python train.py --n_kv_head=3 --norm_eps=1e-05 --positions="rope" --lr_mult_o=4.0 --doc_mask=false
MLP neurons of a small language model. Each row is named by its layer, matrix (gate and up: input weights; down: output weights) and neuron, and shows model dimensions 32-159. Each number is 50 + 10 x the weight over its row's rms, rounded and kept within 0 to 99. A neuron's up and down rows have the sign that makes its largest values positive.
After each neuron's rows, "fires on" lists the tokens most often at its 100 highest values on Wikipedia text that the model never trained on; "fires in" lists the words (lower case) most often at its 100 highest values on Wikipedia text that the model never trained on.

L6.gate100:49 36 57 52 59 48 46 54 35 47 38 37 70 43 59 61 52 66 31 38 47 54 41 45 55 62 60 50 37 64 71 31 48 51 49 50 43 63 44 48 63 43 42 51 61 46 53 56 36 54 41 32 51 61 46 59 50 47 40 45 63 68 76 64 41 61 33 42 53 58 67 39 22 46 69 56 73 62 41 53 48 72 49 58 63 49 65 63 38 48 47 48 59 50 61 50 41 70 40 42 46 52 58 46 57 59 38 45 58 57 64 64 50 54 49 52 55 55 50 32 38 57 39 29 45 50 58 51
L6.up100:52 53 60 61 58 58 47 65 39 47 30 45 63 38 63 54 51 61 35 50 52 55 41 47 54 62 49 51 40 67 69 31 44 51 45 54 55 56 48 36 56 40 45 49 61 42 49 49 39 55 49 35 65 68 40 49 43 39 48 47 56 65 75 63 47 55 40 43 47 52 60 38 26 36 61 52 55 56 40 56 57 75 56 57 59 37 61 55 44 58 44 45 54 38 49 51 36 69 49 44 49 47 49 33 50 44 48 39 61 46 71 58 56 43 45 52 57 48 41 33 46 57 38 28 38 54 59 53
L6.down100:48 48 64 62 43 51 41 51 62 44 64 56 58 52 50 57 53 45 52 39 50 52 43 46 46 58 48 69 47 41 49 76 48 45 53 42 58 52 40 52 53 41 54 56 46 50 48 41 53 37 50 39 50 33 40 39 41 76 41 56 56 30 36 59 29 47 41 64 67 36 58 50 55 34 45 68 40 46 65 48 42 50 42 58 56 45 55 67 51 43 48 40 40 57 53 44 34 73 44 44 44 43 38 70 67 31 65 52 66 56 64 47 34 52 66 47 38 45 61 52 57 41 48 67 59 44 53 39
fires on: " was", " were", "ad", "m"
fires in: "was", "were", "had"

L4.gate160:69 51 54 49 49 42 51 50 52 41 43 39 51 65 42 35 51 57 46 46 58 46 63 53 61 39 52 48 39 41 48 45 30 56 51 33 53 38 35 42 41 41 62 43 54 53 65 45 35 57 37 37 54 60 32 63 57 62 46 50 37 58 62 52 50 55 57 62 62 36 39 35 46 53 60 52 54 44 54 63 61 66 57 45 34 38 54 45 43 51 34 35 27 68 34 47 65 50 42 49 53 39 65 43 37 39 61 45 74 60 41 36 42 42 45 36 54 56 56 44 69 72 38 44 46 58 50 36
L4.up160:78 55 50 59 55 45 47 49 39 45 45 56 55 58 58 39 48 71 54 49 42 48 58 49 57 23 45 45 28 58 58 41 32 62 47 38 62 52 39 39 41 35 57 42 59 60 47 41 46 58 37 45 58 63 40 64 58 54 44 47 32 55 53 44 39 44 58 45 67 49 39 49 36 55 64 36 63 51 40 66 58 55 58 40 48 31 56 51 47 52 40 51 40 67 39 50 66 56 55 51 45 35 53 41 36 49 61 36 74 65 53 43 45 48 40 41 54 49 51 42 64 62 40 39 51 52 51 39
L4.down160:58 38 66 60 63 58 33 54 37 51 42 37 35 21 70 48 53 50 42 47 60 34 63 55 53 51 51 66 38 47 40 55 51 56 53 51 62 41 39 66 50 51 55 52 58 45 55 72 62 55 54 46 54 55 50 59 57 55 41 47 57 41 44 52 55 62 28 35 39 34 46 37 41 51 44 71 50 52 59 59 56 40 45 44 64 59 67 43 52 62 76 45 37 49 50 51 38 43 52 47 52 58 65 41 57 45 58 33 54 39 65 73 57 50 26 45 55 42 40 63 41 53 46 46 46 34 42 40
fires on: " was", "ad", " were"
fires in: "was", "canadian", "canada", "made", "had", "were"

L12.gate23:53 45 56 62 39 16 52 47 56 47 39 41 61 51 52 46 39 65 63 50 49 53 56 61 49 61 54 55 47 44 48 48 47 49 51 57 45 50 65 51 37 44 69 56 54 78 29 48 64 39 39 42 61 49 54 56 53 58 52 55 43 57 52 41 43 60 50 39 51 56 25 50 33 47 36 49 58 37 51 44 45 41 28 61 31 22 60 55 58 39 53 40 54 70 44 48 41 46 63 45 47 39 38 43 56 40 55 31 61 57 58 47 39 46 46 45 31 47 58 67 47 63 47 50 65 47 57 41
L12.up23:46 52 57 53 35 46 47 40 68 45 51 53 41 55 64 62 52 60 70 63 25 42 43 65 47 56 53 67 64 51 51 49 54 60 53 49 43 51 65 50 35 52 48 47 51 68 31 34 58 61 39 53 58 53 51 46 69 59 45 55 51 50 52 52 45 43 45 56 62 46 35 50 50 42 58 55 58 43 47 42 48 40 44 48 50 45 49 36 58 45 39 64 40 73 28 50 60 46 64 61 68 42 57 55 37 58 52 28 58 40 39 41 40 36 47 21 32 53 50 64 63 54 40 46 63 49 65 52
L12.down23:42 51 55 61 39 50 52 75 59 54 52 46 57 55 66 62 22 65 46 61 63 49 55 51 52 59 44 25 53 56 54 52 48 45 47 70 40 53 49 35 63 40 60 57 53 44 51 51 50 39 61 61 50 52 27 35 44 47 53 58 37 70 37 44 65 64 33 55 42 53 46 40 54 54 58 44 49 61 53 36 51 60 39 35 51 44 35 63 32 49 44 46 60 48 71 63 47 36 40 59 64 60 58 58 44 56 39 41 40 55 57 50 59 44 62 41 68 58 59 42 33 61 40 45 46 45 45 61
fires on: "it", "ar", "ad"
fires in: "united", "career", "canadian", "canada", "care"

L8.gate334:36 47 57 45 57 35 49 46 40 35 56 43 44 50 37 54 42 61 49 33 43 73 64 48 54 57 44 66 51 59 55 57 46 38 56 44 43 52 45 53 55 43 54 59 57 35 56 64 38 51 37 45 42 54 42 66 45 47 50 33 52 41 53 60 61 43 52 67 45 72 57 51 42 62 59 63 57 51 64 46 69 64 39 60 33 56 48 45 62 50 52 44 30 48 54 60 63 43 51 50 41 57 40 46 64 49 45 49 54 44 65 54 58 62 46 33 52 61 60 44 65 61 58 68 50 38 56 51
L8.up334:48 55 43 48 64 47 56 47 43 54 45 43 54 52 40 35 57 46 54 43 64 72 45 52 59 50 41 65 61 54 53 42 61 38 47 47 54 34 33 31 44 51 46 55 51 45 49 56 24 56 53 56 29 56 46 61 43 63 44 44 44 56 67 46 46 57 70 45 48 64 59 66 45 49 37 48 56 60 45 51 53 42 54 44 38 45 49 53 66 38 48 36 42 36 45 51 54 52 49 65 42 46 47 43 62 54 72 37 66 49 65 57 48 67 25 46 57 49 46 40 62 44 57 45 61 37 56 43
L8.down334:57 65 53 20 55 54 41 56 53 52 69 60 39 33 51 54 52 55 42 39 53 50 53 46 45 53 43 54 45 53 47 54 47 43 33 36 42 69 61 53 56 52 38 45 48 28 65 47 61 48 56 55 56 63 62 60 60 41 56 50 66 58 39 47 44 55 58 53 42 53 81 56 62 47 64 41 26 62 37 66 53 60 67 36 40 53 49 55 59 52 33 66 37 50 39 46 43 55 52 42 42 51 36 57 53 39 48 43 45 49 44 52 39 56 68 46 52 51 59 56 45 48 44 58 46 43 63 46
fires on: "ong", "ter", "our", "it"
fires in: "along", "minister", "among", "court", "congress", "alongside"

L5.gate78:41 41 40 37 46 40 41 53 60 50 30 39 58 53 58 40 27 56 62 62 30 46 54 54 43 29 59 45 50 41 37 64 43 50 51 53 50 51 53 60 57 60 54 49 59 47 41 71 54 40 43 41 55 48 51 44 58 65 58 49 52 36 64 52 55 47 58 24 70 49 52 55 59 56 41 53 68 54 48 55 55 57 41 47 36 49 47 26 50 39 35 56 41 51 55 55 38 36 40 75 53 42 44 44 40 55 51 42 63 41 63 31 20 57 45 51 61 57 40 50 46 51 48 54 48 47 58 56
L5.up78:27 48 44 47 51 34 66 48 46 35 28 50 54 44 40 45 43 62 64 44 37 53 49 36 33 30 54 44 50 53 73 54 37 56 45 71 44 46 56 44 58 53 47 47 48 46 47 73 44 56 38 53 54 56 38 53 32 51 57 58 61 45 64 61 55 34 63 56 62 45 63 69 61 51 49 47 54 60 46 46 52 71 53 45 48 40 34 43 45 42 42 59 34 43 53 58 44 56 45 69 45 50 73 35 47 54 53 41 51 58 66 28 40 59 54 62 72 48 37 37 48 63 48 40 36 45 71 60
L5.down78:48 50 55 45 42 54 33 52 68 45 37 77 35 36 66 45 53 64 50 47 43 45 57 50 63 67 78 48 43 55 51 58 50 35 51 46 67 53 38 64 42 58 44 61 51 55 56 45 44 54 33 25 56 31 48 46 66 62 34 70 46 54 55 76 41 49 53 42 67 50 37 40 50 48 63 42 74 50 59 53 29 37 54 50 43 57 61 47 56 45 51 64 56 48 48 50 42 43 69 67 41 50 49 47 61 52 60 22 44 44 66 45 57 40 61 56 45 40 49 54 53 62 54 49 45 52 50 31
fires on: "ill", "d", "od", "re", "t", "a"
fires in: "will", "william", "williams", "episode"

L6.gate87:46 43 51 54 52 58 51 57 55 40 71 53 47 43 56 53 50 55 41 61 61 41 33 45 35 44 50 39 46 52 66 41 40 56 51 61 34 58 66 57 46 30 45 57 61 50 45 36 55 31 36 41 48 67 50 69 42 37 55 52 48 53 70 50 43 57 43 48 40 55 47 55 54 34 43 48 51 46 51 48 56 63 76 56 54 59 50 74 49 51 49 46 40 61 46 37 49 68 57 28 53 52 57 54 46 51 38 50 64 60 73 42 51 55 54 28 58 47 42 50 61 54 59 59 58 40 56 60
L6.up87:44 46 52 56 55 52 51 63 49 42 64 56 52 41 55 52 51 65 53 57 50 40 47 40 28 41 49 37 49 61 60 42 50 44 53 68 36 60 62 50 61 37 30 54 58 49 45 47 50 26 37 50 53 58 46 65 50 39 52 45 47 51 52 56 52 50 61 69 39 59 51 52 58 38 45 49 59 45 53 49 61 62 68 69 61 61 55 67 52 57 55 52 40 51 54 31 59 54 51 35 47 42 61 49 54 48 22 44 49 48 79 51 54 54 50 15 61 53 43 51 68 48 57 62 56 46 55 55
L6.down87:43 42 39 50 39 59 34 57 42 59 52 49 55 49 32 42 53 52 38 29 60 63 50 53 51 31 48 60 48 65 33 58 49 49 64 58 62 65 56 52 60 37 50 50 45 44 59 57 37 58 39 43 47 35 71 40 59 46 49 27 51 53 31 48 45 64 46 50 64 66 57 40 64 43 63 56 29 37 44 50 49 47 40 54 45 64 48 49 59 57 54 54 50 46 50 46 52 63 61 45 32 51 38 54 52 44 57 47 42 42 49 40 52 66 73 66 45 38 57 60 60 45 64 52 68 38 35 45
fires on: " was", "ol", "t", "gh", "at", " were"
fires in: "was", "following", "without", "were", "what", "although"

L8.gate387:51 56 44 59 39 61 66 45 48 48 61 47 50 51 35 57 60 61 49 61 42 42 43 52 35 54 54 51 39 42 57 63 30 28 36 67 57 60 58 61 52 42 47 55 55 46 57 58 42 64 48 50 50 53 61 48 59 58 52 48 63 43 45 58 47 53 40 50 64 43 22 60 47 51 52 56 43 64 67 58 52 49 39 44 37 55 42 32 19 59 25 50 42 57 40 55 56 45 43 41 37 46 68 45 54 41 52 55 52 51 31 53 38 55 51 52 49 34 49 55 50 45 48 51 69 34 63 48
L8.up387:37 57 41 35 63 35 46 48 63 40 43 70 59 50 48 45 48 46 38 38 56 61 57 49 62 21 58 47 58 52 53 52 73 58 51 59 49 54 57 56 46 55 42 41 45 38 60 38 50 24 42 50 65 41 35 45 48 53 58 65 49 34 59 51 65 44 44 42 52 51 63 36 58 25 66 44 52 43 35 40 60 37 56 44 54 36 47 50 56 52 49 44 44 32 57 45 39 61 46 54 33 41 41 45 57 64 57 40 39 46 77 42 32 51 59 54 40 47 43 53 42 63 49 36 25 60 63 57
L8.down387:53 51 49 57 62 56 55 65 57 49 54 41 64 55 39 27 56 44 50 39 71 38 38 44 53 48 64 54 30 50 41 68 38 47 37 53 52 57 48 40 62 52 49 70 46 40 55 37 39 53 67 49 51 39 48 52 57 50 47 67 46 46 74 74 56 54 40 78 63 50 57 61 42 45 39 49 24 54 56 43 45 56 55 62 37 53 55 61 64 64 52 66 64 47 83 52 52 50 58 59 57 30 59 66 48 44 65 56 50 44 49 47 51 60 47 43 47 54 59 56 53 55 42 53 62 36 64 55
fires on: "ill", "if", "s", "el", "it"
fires in: "life", "william", "williams", "mission"

L10.gate393:49 51 59 57 37 41 47 54 64 62 49 36 36 36 37 52 54 63 61 59 37 43 42 63 25 63 58 41 44 59 24 43 50 44 43 42 58 41 67 54 66 56 40 39 60 53 32 61 51 24 33 44 48 44 48 46 49 63 48 47 67 33 44 45 36 60 54 20 46 87 65 46 56 64 55 41 36 56 39 45 61 53 38 51 55 47 33 42 42 67 54 56 47 47 35 56 33 56 48 50 49 53 60 37 49 54 52 48 47 72 64 52 50 37 49 42 51 63 55 48 37 50 48 48 67 54 52 57
L10.up393:65 39 42 46 53 34 59 47 53 30 43 25 56 60 51 49 48 54 64 54 49 51 41 50 51 65 42 63 51 49 36 39 51 53 46 33 61 31 58 48 41 54 51 40 69 50 47 50 56 50 56 54 44 41 69 50 58 52 59 46 68 39 46 58 49 40 46 40 42 57 42 47 59 63 65 54 58 48 32 49 49 52 54 50 51 47 32 36 49 50 55 53 54 49 47 39 43 32 47 54 50 29 54 26 63 41 43 63 17 33 53 47 47 49 51 50 52 67 55 45 39 50 56 48 55 40 56 53
L10.down393:49 66 49 59 35 62 45 72 52 48 54 30 38 62 43 50 39 57 58 55 56 53 43 45 50 54 59 46 52 41 44 69 52 56 51 51 68 59 53 49 52 36 49 46 50 33 35 66 45 38 33 41 58 42 42 54 51 62 48 55 47 60 47 49 59 45 63 38 55 71 63 59 61 59 44 42 46 65 55 32 47 61 35 56 56 68 34 37 63 48 62 61 45 48 53 67 69 76 61 60 37 74 50 55 43 44 47 40 46 63 58 51 52 59 69 51 45 57 65 42 40 46 54 48 63 45 45 49
fires on: " and"
fires in: "and"

L6.gate348:44 56 52 50 40 52 49 62 43 59 45 52 55 40 49 40 41 63 74 43 39 42 43 44 53 58 45 37 48 31 37 64 65 67 42 45 40 55 55 41 52 40 38 56 42 47 40 33 47 51 56 49 52 57 59 42 42 51 41 48 57 57 59 61 46 41 62 68 55 53 40 52 47 28 59 46 45 58 57 39 51 43 59 35 50 51 68 65 65 66 36 46 70 54 56 38 37 73 48 47 51 32 53 46 27 49 41 47 47 52 59 72 55 51 53 49 51 52 41 38 50 43 46 50 51 53 70 60
L6.up348:70 45 48 60 51 63 24 52 41 54 33 55 60 49 61 41 37 43 70 55 41 38 37 48 38 51 51 43 35 47 40 62 66 61 39 57 43 49 47 50 43 46 42 68 58 44 31 41 47 55 34 54 44 32 52 42 37 37 63 46 53 58 50 55 44 62 40 48 59 49 50 46 66 32 66 52 43 49 54 36 52 51 53 56 60 63 48 51 68 50 46 45 63 49 48 46 50 55 44 44 53 45 41 45 40 62 46 66 64 54 43 63 52 33 63 48 44 51 63 47 42 48 46 57 51 49 68 47
L6.down348:54 57 56 42 58 49 34 47 47 37 46 42 49 35 50 58 60 44 34 45 57 46 47 51 66 54 44 57 54 59 46 59 47 33 43 50 52 55 53 40 45 61 34 65 64 40 41 53 33 60 44 47 42 51 60 39 52 62 34 50 58 52 41 66 52 51 46 37 32 62 73 42 52 60 49 51 65 55 54 72 48 35 41 43 41 51 42 41 35 46 64 52 63 36 75 47 56 30 51 62 47 65 39 31 44 50 52 45 51 44 62 35 32 49 38 72 49 34 54 51 60 58 64 58 60 47 63 44
fires on: " of", "al", "d"
fires in: "of", "real"

L9.gate222:58 50 33 45 42 60 48 36 49 46 55 49 55 40 26 47 32 63 41 42 36 43 47 49 55 44 45 63 44 50 33 55 58 32 42 58 34 63 43 69 58 33 60 45 44 67 38 39 47 50 40 40 70 46 33 58 44 51 51 46 30 40 54 64 41 31 42 47 39 29 52 59 57 50 47 37 49 72 43 40 63 52 48 58 64 68 49 58 38 39 40 37 41 46 58 46 59 43 38 52 43 38 36 52 46 50 39 41 36 41 47 69 65 52 62 46 60 49 51 40 36 54 55 50 63 54 45 60
L9.up222:41 41 34 56 63 58 50 53 54 46 45 47 54 26 49 50 32 71 48 44 34 53 47 46 47 39 69 78 47 43 43 55 53 27 53 57 38 75 51 46 39 43 62 52 38 70 39 47 31 56 42 38 62 50 33 48 32 60 62 43 18 43 52 53 33 47 34 55 58 44 44 66 64 41 59 41 54 59 41 36 51 45 42 51 63 57 52 46 41 35 48 49 27 41 46 41 60 54 48 51 63 38 48 41 40 50 53 51 47 47 48 61 52 41 61 48 57 56 49 40 43 49 52 55 44 49 49 51
L9.down222:63 58 38 44 55 55 41 58 46 43 44 40 45 46 58 58 58 42 65 34 82 61 64 57 48 63 45 44 41 52 52 51 53 74 43 43 60 41 36 57 59 35 41 42 60 38 54 69 60 44 51 70 46 49 46 32 49 41 31 63 60 43 31 51 41 49 38 47 38 63 57 38 58 44 62 46 43 47 53 53 36 71 52 47 61 46 48 49 55 46 47 48 55 53 58 47 45 46 50 43 44 57 40 23 48 45 49 38 40 51 69 67 41 56 51 33 43 58 54 58 66 42 44 41 48 60 48 76
fires on: "c", "s", "ec", "'s", " the"
fires in: "its", "record", "s", "records", "the"

L12.gate205:52 39 67 52 57 41 60 52 62 32 42 52 47 51 58 51 59 48 57 53 48 40 45 44 46 40 45 58 48 54 50 29 66 55 34 35 39 61 58 62 62 58 55 36 47 64 49 43 45 62 52 55 57 63 73 55 53 63 46 57 55 48 59 49 52 44 38 45 56 59 57 48 49 37 64 53 45 59 21 25 36 46 46 42 53 64 62 41 47 56 62 39 45 43 52 49 44 30 50 44 47 60 49 35 61 39 52 60 59 61 52 53 63 68 50 57 41 55 41 46 58 55 64 48 33 50 47 48
L12.up205:27 54 45 41 47 41 42 41 52 42 45 40 63 53 52 37 25 48 70 40 38 53 68 37 45 45 52 51 39 51 60 49 45 52 51 57 54 64 60 31 52 51 37 63 49 50 45 48 49 52 56 67 60 62 51 43 47 57 57 48 51 67 38 51 44 40 50 42 66 61 46 55 64 68 67 48 60 57 34 53 55 43 46 43 55 52 52 37 43 45 51 43 57 59 58 49 41 41 51 40 39 50 67 38 52 47 48 54 32 64 48 47 59 44 43 38 57 31 48 41 41 29 40 59 58 50 40 42
L12.down205:47 36 73 68 70 39 56 70 54 42 32 38 37 36 38 52 47 54 57 39 50 59 38 54 42 58 61 63 76 56 63 61 47 56 47 46 41 42 63 79 38 45 56 43 53 56 34 50 59 49 34 59 54 34 52 50 50 67 54 55 70 48 47 56 50 55 49 45 51 59 49 30 61 39 61 45 48 51 50 37 37 48 64 54 49 61 47 56 44 52 33 48 54 51 40 61 59 51 49 71 68 39 50 57 37 50 53 66 45 58 59 61 41 38 42 52 52 40 62 65 31 59 65 53 58 45 51 38
fires on: " of", "em"
fires in: "of"

L12.gate64:63 41 57 58 55 34 50 48 65 34 48 35 69 54 43 37 41 48 37 30 33 38 63 51 49 45 61 32 57 50 39 28 34 58 40 44 46 65 54 43 50 47 43 54 51 54 57 33 62 60 54 66 62 56 61 48 48 48 52 45 52 41 38 32 53 60 45 56 48 52 50 47 68 43 54 58 53 31 56 45 46 63 52 74 50 49 36 64 51 48 53 48 40 46 47 59 43 38 63 46 44 36 43 49 43 54 49 47 67 68 50 53 48 63 43 61 50 42 66 64 44 54 44 44 57 42 32 38
L12.up64:48 42 44 46 63 33 44 38 56 41 49 52 55 69 47 34 43 47 48 34 56 44 55 49 69 61 51 35 54 34 46 42 69 34 46 51 76 60 53 37 43 58 33 41 53 55 55 42 67 51 43 43 54 54 41 49 53 51 65 23 71 61 43 37 60 35 38 48 36 61 63 66 31 46 46 50 39 51 59 60 55 34 44 54 55 56 54 63 42 42 60 43 53 41 41 61 56 60 67 55 48 50 52 47 43 48 39 59 61 60 62 39 43 53 40 51 55 45 57 43 51 20 42 37 61 34 45 29
L12.down64:53 52 53 52 70 47 41 59 80 46 47 51 59 46 56 56 41 60 53 42 57 35 47 39 55 49 63 51 41 57 44 57 52 70 60 47 38 60 38 43 37 49 21 51 62 47 44 46 59 39 45 52 51 46 49 45 56 45 63 53 50 40 42 60 54 58 43 56 41 70 45 46 51 48 52 49 50 42 61 42 53 54 42 64 53 64 35 58 60 36 52 50 46 48 70 57 51 45 39 44 56 46 34 48 50 28 40 46 56 40 46 54 39 45 34 51 42 34 55 58 42 35 69 55 59 48 55 38
fires on: " for", "ing", "ter", " of"
fires in: "for", "during", "after", "of"

L7.gate231:54 47 30 54 46 50 63 50 49 57 52 44 67 55 56 39 51 67 51 34 44 48 60 44 50 49 50 50 36 48 71 58 53 37 51 47 51 44 50 43 40 45 61 54 80 57 42 52 41 69 48 45 59 42 26 55 42 70 36 40 39 68 73 48 28 55 39 53 50 58 40 58 62 58 42 38 54 52 47 43 33 46 49 57 42 53 40 59 62 60 34 42 44 57 37 63 36 60 68 29 50 50 49 40 54 52 37 39 66 46 67 47 34 74 54 42 44 47 38 37 48 44 49 46 58 36 44 57
L7.up231:50 34 44 47 47 42 54 50 45 60 65 41 58 45 57 48 65 69 44 32 64 55 69 54 51 49 56 68 42 56 64 56 55 51 49 49 38 52 52 43 40 51 61 50 49 62 29 40 35 55 48 43 54 49 31 64 54 60 61 45 38 55 78 43 26 60 40 49 36 60 35 60 36 56 59 29 67 52 25 65 39 64 49 52 44 46 51 40 56 47 49 57 50 63 34 52 32 47 47 43 53 38 63 51 53 44 55 61 47 35 57 46 57 56 52 55 58 45 58 49 49 23 51 59 36 45 51 37
L7.down231:61 65 52 57 42 55 54 30 47 55 39 56 45 63 52 46 32 35 47 34 50 45 41 44 43 67 34 57 48 54 30 56 49 43 41 36 39 57 34 37 50 55 35 71 52 44 59 50 53 30 45 63 54 37 51 46 40 19 47 48 46 46 38 57 42 54 30 51 69 47 50 61 67 66 40 53 49 43 64 46 51 67 56 43 60 30 60 48 58 40 40 43 57 42 54 59 56 46 51 43 54 70 57 72 60 46 39 44 56 38 50 57 40 54 60 47 32 64 48 40 43 57 66 57 61 46 36 46
fires on: "ir", "'s", "se", "s"
fires in: "their", "s", "these", "its"

L11.gate217:70 46 64 43 61 45 61 48 52 46 56 44 59 58 38 41 36 41 48 39 42 40 62 37 57 51 40 54 58 43 32 35 48 51 42 37 65 51 55 39 48 49 57 56 55 54 58 60 49 50 67 54 45 47 63 50 60 52 29 16 58 47 62 32 51 55 70 58 45 62 66 46 52 50 37 65 53 52 62 61 49 46 45 44 33 63 47 47 59 47 62 60 54 47 48 48 35 47 56 59 44 43 54 50 37 46 50 67 42 53 50 60 56 43 36 60 38 42 36 58 56 62 37 58 42 42 43 51
L11.up217:51 23 59 42 59 36 34 33 63 40 68 62 63 63 38 39 49 52 61 69 34 71 65 33 48 46 34 47 45 47 54 70 62 52 46 49 55 57 68 64 36 49 42 44 67 39 60 57 49 52 62 47 54 32 61 49 61 62 52 50 46 52 53 53 51 56 53 33 57 62 60 47 68 58 46 44 61 50 68 49 50 70 39 46 39 60 60 64 66 58 49 47 39 40 65 49 66 47 51 55 50 44 46 54 49 49 45 54 54 47 46 37 43 52 39 46 43 40 36 47 41 33 38 48 49 45 43 60
L11.down217:55 47 50 58 50 59 54 51 38 38 53 66 62 54 41 40 41 59 51 38 63 29 36 49 50 43 73 38 38 30 51 30 54 53 50 38 56 64 29 47 48 26 64 50 52 60 34 49 51 64 47 65 60 63 61 38 58 57 41 32 63 50 48 45 56 59 62 71 51 75 74 46 48 49 52 50 40 35 48 68 53 44 34 63 38 58 40 64 50 57 43 63 46 54 66 56 69 38 53 71 48 61 59 52 49 43 52 58 64 47 55 61 41 59 43 46 37 39 66 63 38 66 57 46 48 45 48 48
fires on: "ing", "on", "ter", " of", " con"
fires in: "during", "following", "of", "after", "responsible"

L19.gate86:40 41 39 44 66 66 36 51 41 53 48 60 42 56 38 47 48 48 53 40 49 39 50 47 50 66 46 67 48 52 22 26 68 51 54 48 40 61 43 41 59 49 44 52 50 59 36 70 62 45 50 61 47 73 58 46 55 55 52 43 63 47 56 54 41 48 50 52 38 52 38 44 52 55 58 50 65 45 65 41 51 61 51 48 64 50 53 68 41 38 69 36 61 41 53 64 49 57 48 54 49 46 55 48 43 47 51 63 50 67 53 64 42 44 45 48 34 38 49 43 38 67 33 51 60 43 36 61
L19.up86:72 53 39 73 53 68 59 53 48 23 53 49 64 55 40 63 50 53 52 53 29 43 50 45 33 53 63 55 45 33 39 45 57 46 62 59 64 50 40 42 50 51 52 58 48 47 31 66 43 45 52 47 55 46 36 54 30 59 48 45 38 66 61 49 52 53 41 55 36 35 56 58 72 40 36 66 57 51 58 50 58 75 53 44 48 55 57 44 55 55 52 54 46 52 57 65 57 66 46 65 57 39 45 54 48 39 18 62 46 46 51 62 62 38 43 35 49 55 57 55 65 47 40 40 57 53 48 49
L19.down86:66 56 48 74 69 60 38 36 51 50 50 59 49 59 34 62 53 46 43 47 59 47 41 38 42 38 65 48 56 42 53 41 53 57 66 42 45 32 49 35 50 42 54 57 43 53 46 44 62 46 39 53 51 46 39 60 67 65 74 38 41 45 81 65 54 64 55 65 47 48 57 56 59 55 48 54 42 53 65 33 40 66 48 31 50 22 46 52 52 53 62 36 45 46 62 76 57 39 42 49 42 50 44 40 58 45 48 28 51 63 46 39 42 51 29 53 51 56 65 45 57 42 61 47 47 56 57 51
fires on: "'s", " his", "al", "s", " and"
fires in: "s", "his", "its", "and"

L7.gate140:48 53 42 30 37 51 58 53 30 54 61 42 51 43 44 78 38 39 50 68 32 52 58 39 37 44 66 46 36 46 37 25 39 47 37 30 49 54 49 44 62 36 42 45 51 54 49 58 59 41 62 55 41 51 59 49 50 51 36 56 75 41 66 35 58 60 43 68 55 55 52 43 49 59 55 52 48 50 51 51 51 49 34 21 59 37 54 40 45 55 47 55 47 64 46 39 53 49 55 58 44 47 56 35 50 44 31 53 37 56 52 50 66 48 50 36 42 49 42 61 39 69 38 35 54 52 46 34
L7.up140:31 62 42 55 43 59 52 66 48 58 56 53 52 63 43 56 45 41 60 54 35 49 39 43 46 39 57 36 53 36 33 28 47 48 32 44 51 53 47 52 62 29 46 51 51 48 65 43 65 41 55 42 42 34 71 46 55 58 49 56 80 35 66 32 60 58 50 49 54 53 51 44 51 65 44 52 47 52 48 58 60 48 38 35 55 46 45 24 46 59 49 67 56 59 41 33 52 43 53 51 29 53 59 36 47 43 44 67 42 58 61 64 54 51 72 55 46 65 56 62 39 60 47 34 50 40 36 50
L7.down140:48 48 51 66 62 63 52 59 54 45 31 63 46 53 45 38 50 47 60 76 59 46 57 49 55 51 53 54 55 52 42 40 52 43 55 41 61 66 37 34 48 60 55 59 46 68 39 52 46 39 50 29 68 48 44 47 47 61 47 82 41 46 51 57 58 47 46 68 48 52 37 57 52 50 63 55 55 53 61 59 51 42 66 59 72 58 45 45 79 56 33 44 67 37 43 41 69 46 51 52 53 40 57 51 65 54 58 37 50 62 55 81 32 53 62 42 51 61 50 52 54 34 45 48 55 50 40 43
fires on: "ich", " and", "o"
fires in: "which", "and", "who"